config = dict(
    d_mlp=768,
    activation='squared_relu',
    parallel_block=False,
    init_std_up=0.0573,
    lr_head=0.00842,
    schedule='wsd',
)
MLP neurons of a small language model. Each row is named by its layer, matrix (up: input weights; down: output weights) and neuron, and shows model dimensions 48-175. Each number is 50 + 10 x the weight over its row's rms, rounded and kept within 0 to 99.
After each neuron's rows, "fires on" lists the tokens most often at its 100 highest values on Wikipedia text that the model never trained on.

L6.up448:50 42 45 41 36 32 60 76 46 48 21 39 57 56 48 49 50 60 58 64 43 55 45 36 60 60 54 64 42 58 53 49 39 41 58 69 38 49 61 43 55 41 45 59 67 39 42 39 48 53 38 43 42 44 59 54 32 57 41 49 35 59 54 44 52 59 54 46 55 34 47 60 47 50 45 51 45 51 42 57 61 53 56 60 60 41 46 57 54 43 48 55 29 51 54 39 30 68 48 41 65 72 46 45 64 24 76 54 34 49 51 32 40 47 51 58 38 49 58 39 57 46 56 47 59 55 63 65
L6.down448:58 50 37 51 45 58 44 46 44 46 56 61 50 48 61 50 68 50 43 30 51 63 67 79 57 55 59 27 39 65 62 53 62 61 80 41 54 42 48 35 47 55 38 45 36 46 50 51 65 51 47 57 64 39 56 59 62 58 33 42 43 48 50 40 58 37 39 59 50 57 59 45 50 41 45 47 54 63 61 53 37 41 32 47 59 37 48 62 54 53 46 43 54 55 50 56 50 57 55 43 67 46 51 65 50 55 47 42 61 57 36 45 58 50 50 43 68 75 61 33 46 62 53 57 37 53 47 46
fires on: "r", "i", "y", "av", "ed", "al"

L6.up546:63 41 56 59 57 66 50 63 49 52 50 37 47 54 52 51 61 48 52 65 56 51 64 39 52 57 50 43 47 48 46 63 41 38 42 42 45 64 41 63 50 48 61 42 66 54 54 37 69 55 56 45 72 52 55 49 33 50 48 56 66 40 45 59 63 53 30 32 44 42 49 66 44 37 44 61 61 33 59 35 72 50 36 39 49 46 49 53 46 60 59 67 55 46 42 34 47 57 43 61 48 46 41 37 43 40 48 57 30 28 49 26 64 44 44 60 54 55 27 42 48 53 64 45 70 59 53 58
L6.down546:39 40 50 52 50 37 61 54 37 49 55 37 42 50 61 57 49 56 63 39 55 43 44 48 57 54 63 45 46 81 48 56 53 53 45 50 67 47 54 62 45 47 46 55 47 49 41 68 54 54 70 38 42 65 54 37 63 49 45 51 43 46 47 43 50 41 62 60 53 66 53 32 58 58 64 41 59 46 45 54 58 34 39 16 59 45 40 66 44 39 67 47 48 45 33 43 46 37 54 53 61 44 48 39 63 41 52 42 60 50 65 63 62 53 63 23 52 44 56 57 61 60 40 41 58 39 52 44
fires on: "|", "a", ")", "6", " known"

L4.up39:64 53 36 48 47 53 37 63 31 51 47 48 50 59 63 61 60 63 49 62 50 60 57 51 57 47 50 59 32 63 65 40 43 45 44 55 59 52 50 46 43 57 50 66 66 56 64 41 52 50 44 49 51 48 63 44 52 53 57 54 58 55 42 62 55 51 34 45 50 62 52 44 42 44 59 44 79 48 37 37 50 46 51 31 29 48 45 59 47 42 42 50 47 67 28 51 41 50 41 53 50 49 41 54 49 57 59 54 53 38 56 69 51 52 55 31 54 61 33 51 26 57 59 76 50 45 57 43
L4.down39:37 43 54 49 50 51 53 62 51 65 35 60 52 59 40 38 44 35 44 49 38 53 47 59 41 47 44 64 49 63 29 51 51 37 59 41 29 49 38 47 55 49 65 53 39 49 56 54 51 47 60 61 42 52 55 52 63 39 32 51 45 40 54 56 51 52 47 46 42 53 43 72 63 43 47 49 49 55 53 46 59 47 50 56 64 68 58 61 58 52 63 43 56 24 67 70 58 39 50 30 52 59 64 49 64 49 36 38 54 52 49 53 40 49 70 49 55 54 40 59 50 56 41 30 53 46 44 53
fires on: "u", "=", " as", ")", "8"

L2.up214:42 45 56 38 64 47 44 44 58 48 53 47 42 47 49 64 51 64 75 60 53 50 40 51 43 68 46 60 31 66 70 47 49 36 42 56 35 55 65 39 58 47 58 32 52 46 41 45 52 46 52 48 45 70 47 54 39 37 61 43 49 46 53 60 52 50 54 48 66 42 63 61 43 51 48 51 43 43 54 50 68 27 45 45 53 39 44 76 54 65 56 55 51 54 53 57 33 56 28 57 58 34 67 26 59 40 54 58 55 47 49 52 49 49 51 38 60 46 42 55 57 51 59 53 63 50 65 38
L2.down214:28 70 57 50 53 21 44 86 49 64 43 51 46 45 43 58 56 49 34 51 56 36 55 40 34 61 59 70 54 45 34 47 44 40 57 46 49 57 58 41 43 62 48 54 34 46 48 56 48 48 46 47 29 66 54 46 54 68 38 29 49 63 33 52 50 62 66 50 22 26 56 51 49 60 56 43 46 59 54 46 56 58 57 53 59 41 62 48 57 57 46 38 45 41 45 57 49 62 56 58 51 38 58 48 37 50 40 61 55 32 48 48 44 65 32 59 50 42 48 61 48 58 44 41 51 49 43 44
fires on: " m", "ied", "ul", "th", "al"

L6.up476:36 48 60 31 63 46 51 50 49 43 44 47 50 46 44 47 61 58 37 40 40 61 55 53 45 55 45 61 45 45 41 57 72 36 40 56 42 54 56 62 61 51 55 35 45 50 43 44 39 37 56 37 55 48 59 26 57 57 57 53 51 46 61 44 53 40 57 32 31 49 58 48 32 38 42 53 47 49 48 63 60 29 31 56 34 48 43 73 53 42 56 41 55 54 65 41 57 51 44 36 37 66 57 61 44 43 60 54 53 58 57 54 44 59 52 45 69 54 50 51 57 53 71 45 55 58 38 66
L6.down476:48 26 47 32 48 44 57 40 54 36 39 61 39 53 41 52 56 48 55 54 47 52 28 57 48 70 34 65 43 51 66 39 44 59 58 40 44 57 60 63 51 58 37 49 60 57 44 73 76 58 54 35 61 66 62 60 36 58 46 58 45 61 70 48 48 51 45 56 64 40 66 29 59 65 34 33 52 69 41 59 47 56 49 40 45 45 50 66 54 60 58 44 51 45 24 45 43 41 49 55 46 50 41 57 46 57 61 48 52 41 34 51 58 52 37 37 43 47 53 61 64 59 43 43 40 53 58 40
fires on: "ock", "ing", "ig", "ung", "ch", "amp"

L4.up193:39 58 68 37 42 47 57 48 50 63 33 56 63 43 54 48 54 52 61 52 39 59 63 35 52 57 41 40 36 56 58 40 49 46 37 58 50 45 59 68 49 57 58 49 48 36 45 47 45 53 34 58 56 51 48 60 39 56 52 51 61 60 72 42 56 56 44 49 39 63 49 33 53 63 65 40 57 39 47 40 42 46 59 38 32 39 56 50 37 45 56 69 51 45 48 56 31 82 45 61 60 42 70 51 56 72 53 41 64 47 52 48 53 69 60 39 79 58 46 51 56 57 60 61 54 47 50 44
L4.down193:56 63 47 60 48 38 32 48 65 60 52 39 47 41 62 41 50 60 49 64 53 52 55 71 38 56 55 56 61 48 51 47 66 56 52 44 55 49 45 40 54 45 46 68 63 55 31 63 48 58 67 44 41 44 54 50 53 24 29 62 37 34 57 38 35 42 54 50 57 53 39 44 44 60 53 14 42 64 49 43 39 51 42 47 50 73 52 53 54 48 50 52 56 69 58 39 47 41 46 52 57 50 55 57 49 34 43 57 55 49 34 52 16 46 49 35 38 59 43 46 48 59 41 41 56 50 50 62
fires on: "st", "ear", "ild", "m", "b"

L6.up209:55 48 47 43 41 54 58 45 41 50 56 53 67 18 57 34 63 41 58 55 56 63 36 44 51 53 50 60 38 62 76 49 51 43 52 64 43 40 63 40 71 52 52 71 49 58 59 37 48 40 63 58 56 41 46 36 60 51 38 63 51 39 47 39 35 50 55 62 43 36 54 47 35 61 48 54 40 20 50 63 47 46 39 30 41 46 39 46 54 44 63 60 57 65 59 55 53 66 44 41 52 69 49 49 64 53 58 68 60 40 42 53 65 64 54 46 36 53 53 38 50 30 34 53 52 47 54 39
L6.down209:54 41 55 42 36 40 49 45 46 37 55 47 46 62 41 50 26 46 38 39 65 49 74 61 38 51 50 49 56 49 38 49 49 61 45 53 39 40 60 62 60 31 59 46 53 52 42 63 43 37 53 37 44 48 49 64 60 37 55 31 44 55 59 48 65 46 50 45 51 53 66 58 58 44 43 45 51 49 58 51 46 60 57 28 47 60 54 53 52 56 60 50 51 44 47 38 54 56 53 47 70 52 46 44 21 58 33 50 51 42 44 49 69 64 44 59 73 51 65 55 61 43 48 69 47 44 43 40
fires on: "s", "nd", "ed", " the", " w"

L2.up411:52 61 54 38 71 46 48 39 51 58 40 54 65 62 60 46 64 37 53 57 58 49 32 45 57 52 57 59 48 40 50 34 68 58 62 38 47 44 61 63 69 41 36 64 69 60 52 47 43 46 39 50 50 37 71 28 59 49 60 66 45 32 45 37 39 47 44 39 55 68 68 41 60 63 54 54 43 34 56 58 64 40 44 44 58 42 63 54 61 62 49 65 52 39 63 55 43 55 48 45 48 47 52 46 57 39 47 37 52 40 65 40 39 64 26 49 46 45 58 64 65 58 57 49 47 31 37 50
L2.down411:45 59 53 63 41 49 56 38 48 38 41 38 49 72 65 39 53 59 60 45 65 70 36 30 38 39 39 47 33 46 50 65 52 36 44 46 49 32 61 47 53 48 44 46 50 41 74 54 53 53 52 63 38 45 41 48 40 45 48 56 61 45 42 53 61 54 44 59 40 49 43 44 26 41 39 45 65 44 57 53 43 64 55 41 29 49 54 35 58 50 61 64 52 60 41 63 77 62 63 31 55 45 44 47 51 43 53 33 59 45 48 61 58 38 54 43 36 41 68 43 51 44 48 64 58 53 43 38
fires on: ":", "@", "U", "-", "L"

L6.up46:53 53 43 47 53 69 54 47 46 56 56 51 65 51 65 50 64 40 57 61 58 51 47 52 47 55 50 59 39 56 60 46 52 63 63 48 57 51 41 55 66 40 66 37 43 52 46 50 21 48 49 65 39 52 61 37 51 51 62 62 73 42 37 47 53 49 38 48 24 38 64 65 41 49 43 58 70 29 62 57 36 41 30 59 38 54 46 54 60 54 17 58 40 48 51 56 59 40 44 66 62 49 46 52 55 54 44 41 48 37 43 41 61 59 60 40 46 63 57 55 61 60 47 72 50 49 50 51
L6.down46:70 38 36 49 51 55 36 45 49 59 47 49 39 62 51 57 49 49 59 54 40 58 51 48 35 43 55 39 54 47 52 56 68 46 50 55 37 47 52 60 58 40 58 53 50 36 36 44 37 56 40 53 55 37 40 58 56 42 73 54 48 48 42 28 57 33 52 55 55 29 40 42 68 36 47 62 29 69 66 55 56 34 48 39 27 63 67 37 41 52 53 33 54 49 66 50 40 58 45 61 48 55 59 43 59 53 53 64 42 52 36 67 41 50 34 53 51 45 60 32 35 53 47 50 57 33 46 55
fires on: " l", "us", "all", "p", "er", "ham"

L4.up438:66 36 40 70 69 61 60 65 36 53 63 46 57 60 56 56 44 48 69 53 54 68 30 60 32 62 48 68 49 56 46 53 55 45 65 48 53 56 59 53 47 52 57 39 56 46 47 32 57 57 57 55 54 62 37 32 44 50 60 48 52 55 46 67 75 50 42 44 51 54 62 68 54 53 52 61 57 49 64 58 44 34 45 57 59 25 50 59 62 63 42 48 60 44 47 42 58 54 46 52 46 42 51 50 46 13 69 43 38 45 54 45 50 55 68 51 52 49 52 56 44 38 60 46 70 60 32 48
L4.down438:55 62 35 47 38 46 35 59 53 57 55 58 41 52 58 41 30 49 44 64 44 38 67 46 41 46 49 38 59 53 42 50 62 51 29 50 43 47 50 65 69 59 38 38 55 53 51 48 56 42 47 59 55 58 53 63 49 52 46 64 64 46 45 29 44 35 58 45 41 35 37 31 42 73 47 49 43 29 43 64 38 58 61 42 59 60 72 49 56 35 48 47 44 48 45 53 45 38 47 51 47 61 53 58 57 75 55 72 44 29 50 33 55 41 31 47 48 54 50 49 39 60 52 61 39 53 56 37
fires on: "t", "en", "ject", "ur", "use", "igh"

L6.up18:39 54 52 49 61 62 64 42 33 25 38 58 46 36 44 59 62 55 49 59 39 50 51 46 60 56 59 53 32 37 51 39 44 59 57 52 31 61 52 60 60 39 56 63 48 40 48 69 52 57 50 38 69 48 71 35 57 55 53 40 70 44 64 35 46 56 62 31 30 40 58 50 45 43 53 78 66 53 43 56 52 40 52 51 43 54 56 42 69 46 56 51 50 33 56 43 43 58 54 51 58 58 44 50 43 39 52 49 51 47 53 48 46 54 63 38 57 53 46 57 60 50 54 50 36 66 40 58
L6.down18:58 40 54 46 24 69 42 46 46 47 44 47 67 64 41 49 51 41 50 49 34 40 58 57 65 61 29 66 65 42 30 58 29 42 40 65 47 53 41 52 38 44 27 51 46 67 61 44 65 52 46 64 38 49 49 44 50 62 43 58 41 46 53 50 61 37 72 41 69 51 57 68 60 40 30 26 33 53 68 37 55 39 66 50 39 50 60 54 46 64 52 39 53 44 50 47 64 42 51 35 44 48 54 57 45 60 67 48 51 59 54 37 50 56 60 43 54 39 31 45 50 43 53 45 49 53 50 56
fires on: "et", "ash", "port", "fer", "form"

L2.up250:70 51 60 57 69 47 44 54 41 61 45 32 61 59 59 65 55 61 53 54 61 58 40 49 39 51 58 48 53 38 57 46 49 58 56 41 62 58 53 51 57 40 53 26 52 59 52 45 54 45 67 43 61 43 51 49 52 43 64 46 39 57 56 53 51 41 48 40 53 59 77 41 43 44 45 53 46 35 46 55 77 38 32 31 59 55 43 60 46 64 67 58 68 41 59 57 58 65 35 58 29 60 64 35 49 32 56 47 47 45 59 42 55 71 45 52 46 45 47 48 56 51 51 66 54 40 52 46
L2.down250:54 60 52 60 51 44 35 38 59 45 46 51 50 31 59 60 38 65 37 52 58 44 48 56 43 51 32 56 53 58 54 43 57 50 50 53 30 44 59 31 50 54 43 59 57 39 41 26 50 45 55 52 40 70 35 52 49 40 49 51 43 53 62 44 36 61 55 47 58 52 34 46 60 44 60 41 50 79 46 71 37 56 52 55 58 51 60 47 67 45 52 22 55 44 47 51 54 35 57 53 47 41 54 57 51 60 42 55 50 49 32 49 41 53 61 49 50 56 68 55 49 54 43 42 48 47 51 37
fires on: "y", "om", "um", "ay"

L6.up588:48 55 52 62 52 64 60 62 53 28 55 44 59 33 58 53 57 56 45 56 63 51 33 52 42 60 55 43 45 47 54 51 61 38 47 41 58 60 50 53 41 33 45 49 53 59 65 26 46 50 55 61 37 74 63 47 66 54 57 51 36 62 53 49 50 57 48 34 45 41 69 29 57 53 66 58 50 40 53 51 68 44 49 49 47 49 45 47 52 47 61 48 61 52 44 42 57 48 34 35 46 70 48 43 46 35 42 55 27 55 41 57 53 64 38 70 42 43 46 19 48 79 40 42 57 47 47 49
L6.down588:55 40 49 29 50 43 28 50 41 58 48 54 51 42 66 66 48 51 41 60 41 40 64 28 58 53 58 53 65 63 56 63 50 64 55 57 49 41 73 67 46 66 47 60 60 46 43 43 41 56 48 43 50 40 55 55 34 36 51 41 44 47 63 61 56 48 66 53 46 62 30 53 29 53 43 47 26 68 62 63 29 56 62 49 60 36 53 49 52 57 57 46 66 44 36 57 41 63 63 57 31 30 54 44 50 54 51 54 52 34 46 44 39 62 43 49 48 59 47 69 48 57 70 43 40 53 49 44
fires on: " but", "im", "om", "y", "ut", "it"

L4.up114:46 49 59 47 59 66 52 48 61 47 56 50 74 53 38 58 54 42 41 61 53 42 64 44 44 55 51 55 44 60 51 62 44 36 34 64 55 53 57 75 46 65 51 46 44 53 61 52 52 54 54 70 66 49 55 43 44 37 58 63 67 43 56 50 49 45 51 44 51 38 52 49 40 42 50 61 31 48 36 61 64 37 47 42 40 35 50 52 59 54 41 58 42 62 62 37 46 51 44 39 38 54 63 47 47 38 57 55 65 57 65 33 44 44 31 46 64 63 60 55 46 49 34 85 52 51 40 40
L4.down114:65 58 48 56 44 46 51 61 65 53 66 53 62 66 60 56 28 54 54 45 42 42 52 38 38 32 37 41 46 40 49 39 46 60 58 51 40 53 50 46 65 50 53 48 58 50 55 62 42 55 64 37 36 55 43 48 59 46 74 67 66 56 46 51 38 65 60 45 53 46 68 47 61 59 52 72 65 49 51 56 59 40 46 53 50 61 65 48 63 60 55 51 49 43 45 59 53 63 42 67 54 64 59 47 59 57 43 55 43 41 50 47 61 33 50 53 53 44 41 49 61 54 59 30 66 65 63 53
fires on: "in", "on", "or", "re", "ot", "om"

L2.up344:70 49 64 55 49 63 43 42 56 47 38 56 65 51 51 48 53 40 58 54 39 53 25 59 57 40 45 51 37 51 47 47 67 59 47 50 60 50 74 63 55 60 52 61 46 57 52 43 43 51 47 48 62 48 61 41 54 50 46 50 47 35 29 50 42 40 35 28 51 41 56 48 47 59 45 33 59 44 26 42 58 40 48 35 42 52 55 46 41 57 54 52 57 46 37 37 44 42 60 46 45 64 53 47 54 43 43 49 73 47 48 45 65 77 44 33 44 47 58 46 55 49 41 56 41 40 43 57
L2.down344:56 50 70 54 48 49 62 41 40 49 38 40 49 59 62 40 48 43 36 49 49 60 48 21 41 46 43 31 38 45 47 59 38 79 48 39 40 53 43 48 50 62 39 59 59 59 62 70 44 61 55 64 47 44 57 40 57 41 52 43 57 50 48 57 48 44 36 43 65 53 38 48 47 41 47 55 59 40 47 53 44 60 29 62 41 57 53 39 54 65 37 45 56 63 58 57 62 47 63 43 61 53 51 43 43 35 48 49 41 36 38 70 52 20 60 49 62 39 51 66 48 34 40 42 49 52 49 58
fires on: ":"

L6.up353:28 43 59 26 54 40 39 59 50 47 26 31 38 41 56 24 51 64 60 62 52 58 46 35 62 41 46 51 52 46 58 39 62 62 58 53 48 42 59 62 44 52 54 50 57 33 37 40 41 59 49 50 41 32 65 55 55 59 34 61 65 39 58 49 49 28 39 41 24 56 53 39 43 42 57 49 52 37 60 48 40 42 47 41 44 46 49 44 37 48 58 58 58 31 40 57 54 66 53 58 48 48 52 42 53 51 53 38 48 38 41 51 44 60 65 43 45 58 54 49 43 64 52 61 37 57 52 60
L6.down353:62 51 53 55 55 50 33 19 57 43 46 59 43 44 62 54 45 69 54 39 51 44 50 38 23 58 49 45 34 28 52 69 48 42 25 42 67 56 62 39 56 30 67 55 47 56 63 51 45 53 38 36 44 54 52 47 55 54 40 45 33 33 24 55 62 66 62 37 58 45 45 66 55 44 64 42 59 52 76 47 49 45 44 55 57 50 53 49 53 39 54 52 67 62 31 51 47 39 38 47 57 43 51 57 59 57 48 48 56 57 55 56 52 48 43 41 60 53 54 52 37 60 43 40 58 57 61 48
fires on: "b", "ow", "che", "he", "ack", "m"

L2.up54:49 51 34 44 59 72 41 62 39 46 36 48 54 57 56 38 50 69 45 51 47 56 45 49 58 48 64 65 33 44 66 52 74 64 32 41 33 52 52 57 59 47 40 48 44 64 54 33 47 49 55 38 48 63 45 45 34 55 56 64 52 53 44 45 51 45 40 33 56 36 49 41 36 71 49 54 40 46 38 44 50 35 50 48 50 50 55 52 56 51 53 63 45 57 60 54 60 41 34 41 60 42 49 52 53 40 44 53 50 34 41 56 35 53 32 41 50 51 29 49 59 53 51 67 70 29 48 59
L2.down54:48 42 59 46 54 45 51 49 61 42 62 65 46 62 58 59 35 42 48 35 53 66 53 65 54 54 45 50 60 64 54 60 44 36 42 57 47 46 66 52 50 49 50 56 50 39 50 55 53 46 33 54 55 50 72 28 46 45 46 56 53 56 51 32 53 45 40 48 36 48 42 52 48 39 53 33 39 52 62 61 58 68 53 66 51 38 55 42 53 46 52 41 57 48 48 56 42 43 42 44 55 62 43 51 58 41 66 39 49 56 57 47 52 35 40 43 66 40 63 58 51 58 60 52 51 46 53 59
fires on: ",", "ly", " for", "\n\n"

L4.up171:55 41 50 59 66 51 49 42 38 41 42 50 44 47 47 71 50 62 61 64 55 63 40 58 52 59 67 48 45 59 51 33 65 55 49 47 35 59 57 44 60 39 39 43 43 49 48 45 54 36 43 55 58 56 62 27 53 31 43 48 46 43 46 45 53 58 54 50 27 40 76 54 30 31 48 48 35 57 43 54 45 41 32 54 43 34 51 49 57 57 59 44 62 54 59 42 43 44 58 77 59 67 55 48 62 40 64 46 40 51 48 44 33 35 44 37 53 43 50 45 46 36 71 40 62 63 62 38
L4.down171:47 69 63 44 36 36 46 52 41 47 59 47 59 52 55 53 65 48 40 52 67 62 46 26 54 44 47 51 44 41 47 58 50 37 25 64 41 60 55 51 40 47 79 44 33 35 64 71 48 73 45 44 41 46 40 50 55 56 57 42 55 43 42 67 44 50 48 54 57 44 54 51 48 63 63 58 58 56 50 72 43 62 54 47 44 57 55 49 49 40 60 47 44 43 48 42 43 49 58 69 58 32 54 63 45 39 36 62 59 53 62 54 57 65 43 47 50 34 46 64 48 54 43 49 42 44 58 59
fires on: "ed", "al", "ath", "5", ".", "ul"

L6.up27:56 49 58 67 43 48 54 52 45 51 55 26 61 49 71 51 43 60 69 55 55 37 49 31 52 57 55 47 47 45 56 40 46 52 56 40 56 55 49 76 50 42 58 54 47 43 51 51 49 49 52 51 60 52 47 32 40 41 58 52 70 48 57 49 58 37 27 49 32 53 43 56 31 58 52 53 61 51 77 61 55 45 32 33 38 46 50 70 41 35 61 79 35 57 52 32 45 62 40 59 57 53 39 49 41 29 41 52 40 43 59 49 53 53 37 47 48 66 45 45 64 67 51 60 69 57 40 38
L6.down27:54 47 58 52 42 50 65 49 55 55 42 36 64 63 66 42 41 42 68 53 46 47 55 36 55 55 58 54 64 49 46 56 42 50 58 56 62 52 19 61 43 44 55 67 49 59 45 49 38 70 94 52 52 52 55 39 59 43 46 49 56 45 37 45 47 41 51 52 40 60 35 50 30 56 51 50 48 53 61 71 56 51 52 40 45 45 32 50 55 40 57 66 41 48 53 30 47 57 57 43 42 60 46 50 36 38 58 55 53 42 63 53 50 59 42 41 48 65 60 46 55 60 53 47 54 59 46 47
fires on: "\n\n", ".", "|", ")"

L4.up668:37 49 47 49 58 41 36 63 65 38 38 55 53 22 61 47 73 60 37 63 51 35 55 45 52 57 53 56 53 58 46 39 55 44 61 46 52 64 48 45 64 25 54 57 54 63 57 37 52 50 50 53 38 50 57 31 52 40 47 59 56 39 59 51 39 45 64 44 35 47 49 26 27 51 59 51 56 40 49 59 68 44 33 45 30 43 56 48 50 42 65 40 52 43 50 35 53 38 43 50 54 43 58 36 44 41 55 43 43 50 50 58 39 52 63 47 62 51 54 33 43 42 53 38 43 63 58 60
L4.down668:49 50 62 45 64 65 65 51 57 41 52 43 40 45 64 57 57 44 51 47 55 65 48 48 45 54 58 67 64 47 58 39 52 44 38 63 30 40 44 51 37 53 35 44 49 56 38 52 51 46 42 46 59 32 63 48 51 42 72 30 55 69 37 42 68 54 51 54 35 47 54 68 58 58 38 51 48 77 37 52 39 42 33 47 49 43 50 53 56 62 40 41 46 19 46 43 49 65 65 41 41 39 42 37 49 29 62 53 55 52 55 45 70 52 58 42 56 43 52 48 67 58 63 67 57 38 59 60
fires on: "ing", "ec", "ok", "amp", "ra"

L4.up754:45 48 23 39 50 65 48 55 38 66 49 42 60 59 56 53 61 54 48 54 48 45 46 45 37 69 38 55 56 59 72 38 59 62 64 45 48 53 51 50 56 43 39 56 63 41 55 38 45 43 62 54 45 61 71 44 45 36 52 73 52 37 40 43 58 48 44 40 40 57 56 64 50 56 29 61 51 40 52 60 30 50 36 63 56 51 64 45 49 58 48 54 46 49 54 38 40 40 53 35 57 45 62 48 47 35 46 61 27 40 50 40 50 58 48 36 47 63 62 42 68 52 35 61 52 41 38 46
L4.down754:27 52 56 47 47 54 53 51 35 56 52 27 54 40 64 54 42 38 53 58 69 40 59 52 38 37 61 56 60 71 46 46 56 51 64 38 46 50 59 37 52 40 36 50 51 56 66 61 55 42 56 46 47 41 40 56 62 35 61 40 61 45 49 51 73 38 66 56 47 49 42 63 50 54 52 62 54 48 43 63 39 63 41 38 49 56 22 42 40 35 60 37 47 55 37 45 47 60 57 52 53 71 50 47 55 62 49 48 38 57 36 49 54 51 38 65 35 55 32 63 50 59 40 42 42 69 56 50
fires on: "us", "er", "ach", "ur"

L2.up512:46 46 57 44 42 67 56 52 46 40 26 50 45 46 47 54 54 59 70 53 58 46 28 34 57 46 43 66 44 57 46 56 47 60 57 59 57 47 68 59 53 36 45 56 59 47 51 58 46 26 42 47 53 43 52 49 39 54 59 55 47 45 61 67 41 53 60 47 39 73 63 18 52 59 49 40 53 33 28 46 44 38 43 51 34 54 50 44 39 61 51 45 60 52 62 41 52 47 42 45 47 72 46 48 62 28 41 28 47 63 44 38 39 60 60 58 58 33 57 50 50 46 50 45 51 52 41 60
L2.down512:40 73 57 37 45 36 47 39 53 51 65 68 45 45 52 55 56 45 50 38 36 56 47 41 63 49 40 44 51 54 28 62 40 67 62 50 49 51 37 61 56 53 40 60 62 33 51 51 41 63 57 53 58 62 63 66 55 44 59 49 48 52 42 50 55 48 34 53 49 50 33 61 48 36 62 62 60 54 46 50 58 48 43 43 57 52 54 56 49 56 34 29 62 69 33 45 46 52 48 49 44 48 45 35 45 48 53 64 09 45 44 59 65 37 44 46 50 51 43 51 47 59 42 45 27 54 51 38
fires on: ":", ").", " with", " before", " when", "form"

L2.up741:49 32 57 44 61 47 45 51 45 51 57 54 32 65 40 34 62 48 61 56 41 53 54 47 55 64 56 48 50 50 68 38 42 36 37 39 49 64 71 60 52 35 62 41 56 51 39 48 55 50 48 49 55 41 45 58 35 54 56 57 48 42 73 53 56 53 58 41 54 74 48 57 50 66 46 60 51 50 56 47 66 44 47 41 27 40 32 65 58 62 57 54 58 65 53 56 43 59 30 48 62 36 46 45 32 40 51 66 51 42 50 30 42 45 54 25 81 40 41 56 55 42 47 51 44 44 49 37
L2.down741:52 49 60 46 54 62 51 41 54 42 44 63 48 54 56 57 37 48 45 44 56 50 40 46 48 46 47 37 64 60 65 52 58 44 67 46 41 63 40 51 41 53 38 69 45 31 52 60 50 37 38 43 54 52 42 51 61 43 42 59 35 53 52 46 57 52 50 40 38 55 66 47 59 35 56 40 56 43 55 52 38 42 61 65 71 58 57 50 39 41 36 47 52 31 50 58 53 64 52 32 41 73 62 59 49 47 37 34 41 50 56 56 33 48 39 56 50 47 59 57 49 33 58 33 59 50 32 61
fires on: " bu", " U", "38", "44", "26", "3"

L2.up627:74 50 61 45 51 56 46 48 56 58 46 53 49 50 52 62 61 58 59 53 60 49 44 33 60 67 43 58 47 54 58 31 58 39 43 32 53 57 71 55 59 35 52 48 47 52 57 47 54 38 51 43 52 41 59 51 60 62 46 46 48 46 58 61 56 59 45 32 49 66 65 40 51 54 46 64 57 23 23 43 39 33 35 31 38 50 40 54 55 58 50 54 48 54 59 54 25 55 21 48 52 72 43 42 58 33 36 44 53 35 61 33 43 57 44 46 57 48 50 57 57 48 45 37 47 41 42 54
L2.down627:48 61 60 56 59 53 51 40 59 50 36 40 60 39 40 33 40 43 36 42 38 45 34 43 47 29 58 41 52 64 66 42 51 62 56 40 63 54 45 36 53 28 42 56 67 35 81 60 51 61 57 52 43 56 59 56 49 46 59 40 48 39 62 34 52 51 39 46 55 73 57 33 50 46 51 47 73 39 57 46 63 41 50 70 44 42 49 59 28 58 57 53 56 63 40 48 50 64 61 54 52 51 49 36 53 53 47 48 64 47 59 54 35 39 54 46 66 50 57 49 47 32 60 51 57 55 58 49
fires on: ":", " had", "-", "\n", " S"

L6.up571:51 59 42 46 46 67 46 58 43 43 37 33 38 49 50 68 46 73 67 57 48 54 39 41 38 54 35 58 44 39 49 42 54 56 52 55 54 50 46 51 52 39 78 59 47 27 30 47 41 47 34 46 40 47 50 39 67 38 56 55 47 39 61 50 53 46 42 47 26 49 83 57 57 49 55 55 63 54 60 55 37 41 40 45 55 52 68 50 56 40 59 51 63 52 56 28 50 71 61 52 50 49 38 64 49 44 59 47 46 48 59 34 47 53 57 33 57 49 47 47 63 49 52 67 53 64 56 51
L6.down571:48 50 59 45 38 52 59 49 45 46 56 34 53 54 46 56 55 45 48 48 74 53 40 40 59 36 45 57 51 56 34 44 59 67 52 44 50 68 58 47 56 31 28 43 43 58 56 49 37 55 55 69 48 49 46 47 57 44 38 45 40 49 57 41 60 34 57 52 72 55 29 59 49 47 57 69 48 62 61 48 49 48 56 52 36 57 63 44 38 48 37 46 50 42 60 42 67 45 43 69 39 46 56 37 39 59 31 49 56 44 48 68 62 58 43 62 51 47 33 51 30 50 16 38 38 48 56 47
fires on: "p", "fer", "port", "l", "il", "f"